From a checkpoint of a small transformer trained on Wikipedia.
Size: width 384, 29.1M parameters.
Architecture: RMSNorm before and after each block, rotary positions, capped logits.
MLP neurons of a small language model. Each row is named by its layer, matrix (gate and up: input weights) and neuron, and shows model dimensions 128-255. Each number is 500 + 40 x the weight over its row's rms, rounded and kept within 0 to 999. Numbers have three digits each. A neuron's up and down rows have the sign that makes its largest values positive.
A block is one neuron, or neurons of one layer that tend to fire together. After each block is what it responds to, as a language model described it from the Wikipedia text at the highest values.

L12.gate20:432477516507412486462448464515442468488516514485509515530440487468511429482496462461504546498544467491467520501488445505543450467527503503400484598510568462488566516499520469501499447554490430483563491473488491532440502491511612498564414492484512523474569531476510582504527509542571508486463515559466501518489505520445517516491560478536445513521521531489469501485455510417508488482403
L12.up20:510523505560472499518561464544517462515463499498525456494600449458534530517458546477515572542582451514511475500521551562487500561444522510530539497492543485575489457488457451494537516531462548481504464463509496456478539494400512512469450449460468474540499494461489561455459496467561523456497468473540518536529514415556485424547545428489483554534437506527414568554474505394435506519494
L12.gate275:454435496576502598511488536481522488530482490475467580455478442552499554437494499413522550442523535480537501492554509452502506530532475504478475500553488505496445525565478595467586549485553484471509514527490575572531467533484472519453469548492462482446520555523415483538479494432445500480462492454587395507514564499541549482537480517467518542539472533564554570494536494469543405498503
L12.up275:540500517517534504548570489451535517567505487480554565567495407537489548436496494445535566486559556566445437520518539440486496578459441567423513528510559453506460513571536572527541538473555503521498516533515543518547451516487457504514530486495500571541534477479448527517508480497520458453417517494527486544601533472538564496490497515507534541452460497556510515448524514343502448469533
L12.gate320:541476505524530496529598499489513515477467553501536477451529484500476521517513565403473459539502523478480506438430460464479531526545446483521451487480433438591514551477517550541588513445476498497457493512480416521543470479502490438529398549504537485434504494487482527485526468450520600481430512437507383530437443420520537470521517479503418570523502478513506536550538520485509562489499
L12.up320:491574501499445441488535390439490475466542471529498509562537530468467517525451462495552427475490587484510457431527528528504506515458458526503452490483536489545515455449485474517427490522399521554503567522487469490468498504549547525510453545429529478419521585483523465502502508486490409427490506537473599499471528508461483496515452584444433445490512519514480534518520537526512507526538
L12.gate323:492486496477450479450551541473499471514530481486504552463447550477560487483518538497562481523536538556561527411517464533486482496506510549484513546595526551506505510525459498540516452515500488480488569509475540545518481514417488487506461479458435549515569519537553539445476478448533490488526456548510518491479516459502518499511536482532460486487518534499524554542546440526527568470486
L12.up323:397459524457463484454574540472487433486453461527450523476442571537516498506579481547628433468489479452603534498519489418484521595552482552476515484540536515505550441482494583533475508488444435546476538529577573483457446471514495485582581469521499466519464427501563490471494498508423545448520521488527520500467493481539481487556499520484476563496482547475493491475563501494566534458485
L12.gate444:477447469489458455458492513518482526468474507494492518502411548523483510542461510519536562562531507506485506527418488498469475509521478473543515510519532456543489448490541541447486531483497568503609557442514469514531501458472489501517480467494496575518520521599485524501535496566480479479417551480476536482416485439567498484506352486563506442505477502545454512409463483514559500440462
L12.up444:438494520547509521563468478491510451482500511495492576539458539446463480485532502541474531430532493481548483485561485470493526542502562474410491517499526525496458456528479564516513489556438478530524486534422504458416573494489529549522487482548468565487516591544519493554446481496444522429548538546536521497537555520484457522532526551482436500532570412473438493543543452578498489529555
L12.gate452:511460533532471472446448500505473551494515505488487479476530447555519459502430453557512503529480548486477511499498542460440432483524510538496497495461537483501532507565489582511588491467416471358551519516523549527551496463512492486496490554455485509465477513463537614436429489524534527496479526471465514520455471500536580482572475544585429513548550571549482490442572482483534549392412
L12.up452:499444510476524477478538455567468512542529482554478527524562425419530492536487531489532588512499483527489501490506464484515503498523504514473448558521520457456400489556467528526406520516466533469519546505522543520408442503466544486427504492523434517487504507538575392520465535507519471381458443434550554479544523507494458457523453478500499477502557544443539472516530440416518491531511
L12.gate579:544515506470528473504568532498444552512516498506524491509454509531501445453486493503477551521558519561541488429489453432518509514539496451492451581488558470442523440512520476440481517552510471454502500518488440463547468464519489498510508499512515496523584521494499536473510558472526531524570420490482533484519524461540544538507442497579459459486575492528527513506543506497519494489595
L12.up579:533455508508495363506520481538439485508485446483501561509514508495545453537508524451445440439509518582545550564542410476592553511512458502416534456491485496491476437462545393517505539526505513548488471558506491453436545552497500567446506458548459493438463495500543505510538467462534513488489534526529497498514431453457487500505530533501545509465551519431553472467505461515469511568476
L12.gate793:498484520520521536459554453458444502528473512544483507413541438501494472474458479489462535465542458549532489467491543467464506421537510466442461484526546480476504591544501565452504441520466490513529494484434578536460529488471544516412493466495590528441600598401502409570463536466571458443487478428481490552482575557494604575472460532507426510516468542467534511479564469492544484449531
L12.up793:430488516466547479498464499457534489538504426531515607438451446569419508493550497524528371456464470504460588485446466496484532515526463484492502525486482513458489552458474495530569532535480494446433431487536493479490510498519551515525465446468494443500451516480461493521496360519498495531536450516509482476511478554519467482595553537481517525546530472511523478444492446501559536450553
Description: Word-final plural endings split off as separate tokens, such as -s, -es, -ies in families, sponges, users, with weaker hits on -ly and Yes in tables.

L7.gate638:446437504508533456479468461505452441462545565487466506469486513550489519458520548572496523572447504532477501517479554518478495505555514490534454509516507520496437494469538490479551556529482563519511543488388554484586506466500519501570467464479519525466554543595533531491532485507497500380426528376514469505506575477519509546421470484575456466518429462592482544488461509514436511454572
L7.up638:500533491428495558546397508569505517459577546484504564537519491530528575440523603471493492499532463500445569519483553480528438495492547482451538491505530564497572524572589503471514536463488499453544518440498539431493561515466459489521508514523548481541487491520507565582481517495488464507547484460537443490479537530506523523474461484514475494504532490543535505549523542503587470466492
L7.gate970:575496558441460536463472498504477419494538564550513521453447384553510551451487530515551478506525576566500533537563514557487497508501467537513466508481509538517531474501553500531495515486507517427501506534486489471533484532488481536550510550506490533519450580514500521504497520474496501491415524487554398426575547508478536455516437429541434433537532472567496434545498534501411427496551
L7.up970:485534540502532468540503437516533451500510491524498552481514439566452549460467503490543488500474487515483529499526520530624442503496500443477540525496517501558485502550502555535521492555505471469462557539482537523505505444466427488511501508499535589489518470520558451538518569566554520553495494422481428450496514422480534505467541505606586466502468523545524482433521510533498552480491
Description: Inflectional endings (-ed, -s, -ing) that finish the main verb of a sentence, mostly in news and biographies, as in acquired, won, encountered.

L12.gate34:538557530431465527513487502509509526419497470521479466445426503499425524424538530460432474449529483487519515506456479514498507475518506436399467506520466573502435522451491505432515543512530463548535551434434505512489457537612477547522497455528503588477472495421473480464368497482530527472476443464541536493464478502547535591499439458492562522509540521514531540471494534553563586506452
L12.up34:461549548535534526507448523524488538486535470524534466535550471418441503527475565501485540403460532486473499543553524506543534513452507488507554552541542557499522478457445506484548449506507527510426447476500586501516576532473470485495594508525526519499510529448554518501540480491576484513513502466443495512524521453542465450507480528552497539503464480478439480558505526465441418508524
L12.gate148:515474543471499481511529556496523452491594531566517544424505496475507550527586479471486464467466484458504519567609485501493509535525528494456468482441465536519485420496528560373497561463550482478489492533463395471496514420407467500519431489456472523478523493517519466517426486491468556486459535480515512479540451475547506437504533480527420503472482462548446489489489532513518477477504
L12.up148:561488524558550469561517498487506444525513554513531554517567465489509443526544459445502526405485512504492479475515494507595509481564555533472494490466410499538460506423560477490486497464551509524494432444487482516517503476495503510506499535524517537524501488488530508520467586479494501467490567475513442545563543466558501454548548429501502462532558501516432500515522512490479434522513
L12.gate175:486456580516490580496497483512522484520541567472522564511476437509492506539582489430414494496563537494605496539494578544508490493529536392446510496507498485540504457514532585543504547500545520448492499489427482525483476571487463480413429472546473541508543494567479426570469497502463548465568484513508413444482511501484572504499501462525506523472521484510531530511469498519516490479469
L12.up175:468491513494459533486463470519515495485505426494481499501463452503512537557531456521471515484477505549567606538489509502530595485477487512490565488490498493555481511458446544526459445521457484494526490564470541509418640576486555512538417473528507480524493517549472512476397509599482507441520517507523528508541491490488498564530501418536531579457483502496497554536506531498527518469457
L12.gate181:513523516462479474506487519545496464538492538551428532553457479506432516489489483492468495635507548463480526557519514490522412481502470477526479507541554541525454568521531487525510477478479510438534550529477480549467457507539512517484518512541468608523495489522558394485499496472515494566461483454418468455448497539498493506455471519510495483516532443484475489481529416497477548517467
L12.up181:487484408457471531463535456588490477419471477540495548528475579513460477448503489498520534531459455555524504511506548513548564408449513421507554554542575520430516476495500452498495455566559509475444508444437505545537550516535515522548534437527450525506419499467462513505475542460510449499624412490453544445559582517492500522491478515545567459495539478535502495492483515480482525428508
L12.gate296:523550481477447554519502514541469480526465515527550563450469501541507524462499591431492512475426508454543535510444553500472458579557447500484568472543491507506512495485485528562505486480477464555588534473426483500514474526576486540520522419568560535519486535511548462527519480499491523490493492443544446500545535502462435430484464480470466468548482439526461489513447521494493493514466
L12.up296:522436502480529481502534478508442540520500588387495501494547527516504495502455514466512489447452517504422472507497502527506557517572535490487513505466437531476408467558492528436510555481512528581479534458454518481478489501544505492463457523503581495455528472494470506513453513436486482444508445492500517540525484495487564526549493473491520463555532496468464523470466533580507503447520
L12.gate376:498508471551439569491513503490521503495505503430476525451505523545514567460503538528489562488534519510542505527545509534493508511542528455443519543586597505476440489514537508421602563485484468507522503483496558567486413522498511496478489436535594601526547512489491538516470520508506478458533455440442482465486537523513535460436460482454485493486463548597516494489485512456486555459437
L12.up376:510537442537477558498457547573489477553537453544492551449500501559475491509465502448480509414531559515485503628542565542511477514461540540478479545490533489507497459467553496458497534437555452446563501492464491534462445468434461510503524453495550566460460474465477552567413529494475550501460514440515487476501480494455479474454474478523496513520494507530515483542468531413470543438476
L12.gate443:503500483577542509571460490483528537506489525548522579532433527564506562492492563476566477457490532485515482469462507516529445501491467422538527488553521497502524454445518494533489436536484541513500519495431489475530488496477457558537542430552478509401464538533510479536482529492562444489537453431467478504487594573463476517446450555516466460501494474463514487469503409545467485472478
L12.up443:513455457511553480600449498531535495479557510546498478538493512467523405410535507489543457488534540532467479512429494410454497536460443432455493503533439494538504423466546502504496540578543511595451495555514534475518518508522456476510492478468496528503477473493501533475517526463551500521501480551573505385538548442546631539581576456491446550517568438512529485485444504492564526501536
L12.gate842:429489492506521512530474509517549501515488473430525528540496524520496500498506563469490526481488498465572513577401509533523470570502546473473490492492494468507443444571465464524540449528470518457598612548444458559459457465469487564514514499520508536457520434473512497509435579444526507474371483526468464503442502508569507476523561500447510525477485495507495480508533505514549589493536
L12.up842:473492459504496518440500486522442553555537542504484559518484449480510483468556488467480515522533540415495453481614531505495483473477539457536496477558474519473489494522549495490436447454514525555528484447478508539446456512424464478552496514560595517508429471451463526501451607483533436450454426459527486500498514530493548552427457547508537479509491488509494492541530461507481523514465
Description: Fires on the piece that completes a verb stem, often split mid-word, after "to", "has" or "can", e.g. dra-w, se-nd, deli-ver, pro-duc.

L7.gate263:509516481444499536496545448487518491449441551577488518515474555470516541523493539473422467526558533519475487422486586485523564467560460483415502514503523421551462503512481394466470505555481503470497475537467452532516522535494487523449523515494494490432510590481506512543550487447512532505515462499452570466437475517563514505458431474520504474461533582515449516525523449557570486482546
L7.up263:489436559562520514527476502462487426503561533447534496510537508407492477516527547542548412514560505506526458576458448477477499484421478528521486448479492541528620515491566477498508517532502503507529542555489513504454453503479520500488426560420505492530521560473495518544534476458473444497577551487417550470462426495441445480479471447493520544535471514512514479447550505500464469483417
L7.gate591:550483518516509426494509480505474503481460484480484568453478559508478543487467520500554410444535531572533470481485494481530489462486493473523499495486502515496532481486548545477514526491447464427543469553517462458541499462511509542492494494535496480512489552451495537469446457533422533495524448516577541501500478524493509440539400555452499525494531546482432480547567546432464497416432
L7.up591:505516463503497523559470507590499470480525506576485498484461513513454455518493505490539499499500556536530502565448470535521507472501510418538532416505555425446476498560459425535494547555498472500504520457490464536528381499496579510498476443526490478475472393481541498535512478487595478474555503503502565519546466558477507546492473437527466500470519499468531460492570559567478488551462
Description: Plural "s" split off as its own token after a noun stem, especially -ant/-ent/-al words, e.g. inhabitant-s, animal-s, subunit-s, opponent-s.

L12.gate353:473469490539493531549505564514474495534469528511518562457513485536500461503539535493510495517468473491480514537524500493434505554570487542519429469540539527504523492497471483534481480557495464494523512477506439435458455492443471530517506464561493513517587500594503450418441531424528496561468490516496544455496463479480491512468542562496572489493523485415523467521442495489486457384528
L12.up353:465498470496476588510529500487438478507498555425514530482517556555519535552480393475520497543508549399549542493525502546548558481500472552472443508461510519533518500411536448455586430482481501505467496485501474420463527559532489524419503539498470510531506493519547560563426474544523505476501449571527551513539500455496580485520551496463501510491548539511460481494527489477479497550474
L12.gate389:553445553535481466496472516460499487447478477484553579488458437546523543547494461529398483495548562562456503531563521515528511508531492522463490559519479455462424546495484509429504582503491473416495467537499492469525535515502514517580478513460496476512559523542485494483585479518512527487460506511460550489432509447449482533487508530586528482538514467563534514544449490430518495500458
L12.up389:567471519482537529471510528438467480475572508514526464532488457475490457506548491547495439516486428531488572495523530440518500531513488508530573528484490512474485525488483514416505557490514425522544508479417496507472492477492528412470514549488465527449481463412480561582486495561459506453464483569509515453491520499494455499557497482431552515528484532526551460489475448539478419488488
L12.gate495:460401498493539484476578468598444512497479520479542526532473533501545509518504485438472469562575494510497496426472551514463510506511507452519525522494515561480512588476504540542522492572504433440490501431485491601481437516456628476494500482493491554530560505475490491410530453433556530480601502441547556468471498513495548540536542462543470529502547532519469449385526500471445505494537
L12.up495:546498520499527473530478460467434510443483465504466502477431489565527427526478490437504466488481480520489441529498483532562474507495479490499489429465489488519497449422501493502511463501554471511510474503569487509539522427499463485623488401446524532447496478429531508464428554506464496428513509444558511480524496485465434458544504568522483473443506481473476498454528521394454461500527
L12.gate703:500437464503468521514445427512506512470446457472536577485482508539558517437586514487460545423487508487572448538493509526441495467459473499499494520496495500515481545530564473482527447553561550482492557545546526491500481432359476467494512443491502492509456527511498557570528467527519442472471523511573504505502490506510494484469587497472459452593540478478485447485494480482485466503453
L12.up703:523516459516511472502594476479504486538533545532439422466414442460516599532502510512527503481515468596480482483487533522532528414522546488541490618472498559484443485553520536503550451500412600450501528492433538477471473455542536529529519556545448462551484436443480494406497442508460473543421493522518578518561516492503441562501518538530494569539454447502530456504503506445427468488517
L12.gate756:501491542456558461537441424473432467479560502522520565579511509469471544514494529461523535530512472553478540436454555552510515557516505450475494562519565527533474484533517540520569451511525484469542522491524478553540531479498513508494461491497496552530520485544547468516510427459498510483495561496425488448479504528535572544498558514484552443509459491574466558477499446447521468453488
L12.up756:498481549521499509518480502452508505519448499510461513505442478509477487466497533500592513509440506569448462504461483552452425487547492480519516479488471484538522520451528510511534457531512537455525521515630446454517543518506466478536530526487547500497500406430506487457520511501523570522542443481495493510514466487511542524516490538491529468458435477518507539505472531474491496432436
L12.gate873:495452565431502519442530500470488448519499571535509548522483524546501498501531518477483502474498523476511536510479505490509466517528455399396480478521544490539507462482534487520532478566469505453481528532442497559529472512515640478487476537502431525584454475468493509452463439478498510440520445513470493521539535594514541545569486452480427457493511499425445465435538501545512477530481
L12.up873:532467472479592497535539472464499557476553456444462496562466590521554520580472568450470496509506548520519450523482532441511587538501554475497511541430485554544485497587422513463528538426469498450519461513486563569434494519539523495459512493428507488523486515539559478472479497494499480528533479539469541543524518481494528502516497470482473461520518440473448455490518551492514560440552
L12.gate920:488442469448474492445450506529507535470523496535568520515405545509574467473534460467476442468472494512554483557498418510500475496496464550534514506446431584527480501558515468518471568493513605408589501490578460481494476436464552453458458511498504527497505539502546538527494502535524519600476511537527538550536453480469493530515564448509491466618471489495468481561456530459493521432501
L12.up920:543486467480565493581523551457508523482529519401493508503472578478534549471449528537506513577469504426475489454483514508510547494523526510544478570470458487510457517501511502415393447514466507523427521488550509556531473600465540506599559563496526442453556605521475523477610498517524481477516477434543529482508513498513537512544525500517505472506513481592537478552512507511521538550537
L12.gate971:549495492440478479457408471451542476523510489548499516518499521499501564530450502519475489458511457521525497517541391487473493470512521451420449568568482460503492437545530529470500483557471420475493442477536424548483478456480469527511507497510536567493509486463557519443488504487521548434563446568456450449461459515481544471525472465514457477550554487534509547503492504506475554507457
L12.up971:470526542565542500454408488557538486517534525487444563454497515456446492493493453478467590499494509492525520521429400495515500521507468515496472532505407499516528461494521549467489520495472502515496500542601550523504414465482465475498527460481477505484564497486534487525498483444498561518470506509490380534504478460553434497497480428468470564571460498488469478532481455497531585475523
Description: Mostly the % column header in election-result tables and unit or plural endings after numbers (10 years, 12 seasons, seconds), plus year-range dashes (2012–13); weaker on mid-word fragments.

L7.gate867:470420512429471574511558532518475511457455519483504536551480563437440482521517412467517545491488461496516536513554465422427496442545471505433463432487455497508513496512616560460468539515474533461515496486443429550485511501422551494416396546547428476467522526489514514492557480491579458437503498534420590489446443495476478454568453522467492425524559472452501451549535515518492479483415
L7.up867:489470484528485463478544450503472475490417547519459533455453549537508436513503552492538471474543584520523512479474419470473456490494468551452509492466523475498486461518492420496507525539456573456438482450477472489499513454531518519498520520523436563465575509442445496596512485559513534467497448482411496534541494489554495502550538464615494471470457475554485527508480524530443483529484
L7.gate878:499421524529453557463543490470442458522475495526505471461497552507444492535470528466564484492531530557519480511562415424392490509538439503472504501495486515480444475538490566474451509488542565470443524442502435522502466477521519441533489540464497626463449556578539478511506501487549468394436505514460555511474463482502564455525541505530477520501495498530499508503514552542446503504443
L7.up878:531428537477531512479531522526465515491482531547543557582463516553495493511442509490472539508497504484392509495526503550445488497469442498438578504443569471539523532518552493471496523596519470555516534489504420460497581514465604505510435516521489520549504495495419540496489472445522548496492476520496459474504495545494537493553472445549519472486586577468479483505468627481471459532515
Description: Plural endings attached as separate word pieces to nouns, such as the s in stations and models, es in hurricanes, ers in soldiers, ies in companies.

L5.gate738:549522458499419476511466521463453543482464462540517489526480507562566510466472499486468374495544431500451470489535459550463475505498464458499541506578529499499518559474510522457471532564607525515502512464518505498572454520560579478556553506460498491483505499533510475494501407494510557538539528552524519466392510475436532480494460508511431482585573457460391536518516526577521517460516
L5.up738:519487516472548493511520512456506494529510500468506439530535482498437529520515464472449506493502538450461550599484382489561577560474502433520556514496496493500539517514515473499473502444507539532424461539582489478519484515489460532547497535495430510498528497469448491538449454481528531550474482527546483503485521496503493515491482426538455538610560464485506476503468497516479471487597
L5.gate742:517538489526443561459538479479450524485503503552516484447475488487502493524569527438563407506429503503521513518438492508503566505446563519542532539504584418516438501481588443466517480539514517501484508550537537528569546543497545562510585463536454455406470431619432576483575501472439504535483544514541480513422568470455568432479477535474404511537519464467437497461519512482477551444541
L5.up742:544406437469508446495449540484552537452497517452516520451502476492497407498466587457546497479545438524508464423601453480444552447522449529520534495522526488435452516443467472506522444543496539475586418543482460517509460511539499563482495481407441446535499548533471530485476475503568541484531479571509492442442519545491476522489473461511469531513501547507498564460498535507439516513505
L5.gate763:505515463456462513454522531502444555473485510486544524543427530549536553534482509481558478516614562471498520498500499519511514529467476465534424523499503519484477560546471439467518474501521519575557504427516453556476497496508522427433524530478481539473464521474569445464489518466578523511440500534460563490531548474477511492486480520585438450481448563467436387571544452479467527512528
L5.up763:467544438483492462480514525452463510548529553409541530506505433492433429503503458445550493523495539500489473501488475519411453514481481516519497564549520474464453546520483513509431501499489503530532489472491584444557532439535466515478505591589416531544463508463528482496566434390472461521507454511530541481535536463441536486549506512556491564529489536535473481519542505494533484529554
L5.gate970:471421529582473505484500566523470589452502486487508496456483503477501467510512497486473496535505555473529566500497518445507434494524488547440473504473492522513487556463500494468444460552540501526527522468527462428558550459427486526454484511527519581539551607540535550490476439481533555543488513508514564516483517541478506510536468495475521555531547522493464509538545504512537557512587
L5.up970:524429496510527527523467517430480482509461506554488483535476537494511484500538515472510446513598487480502500492473500530429486529437526493480468537565549443453516536557529524577500411452441531571546546474506416477402475569473490614523481451464476540563536513462527589541530564517435541476509488490549518518502489557553543442518456518490492442490499493421542462537512547480512474497534
Description: Fires on "the" right after was/is in encyclopedic role statements (He was the president, was the sixth named storm) and on line breaks after paragraph-ending periods.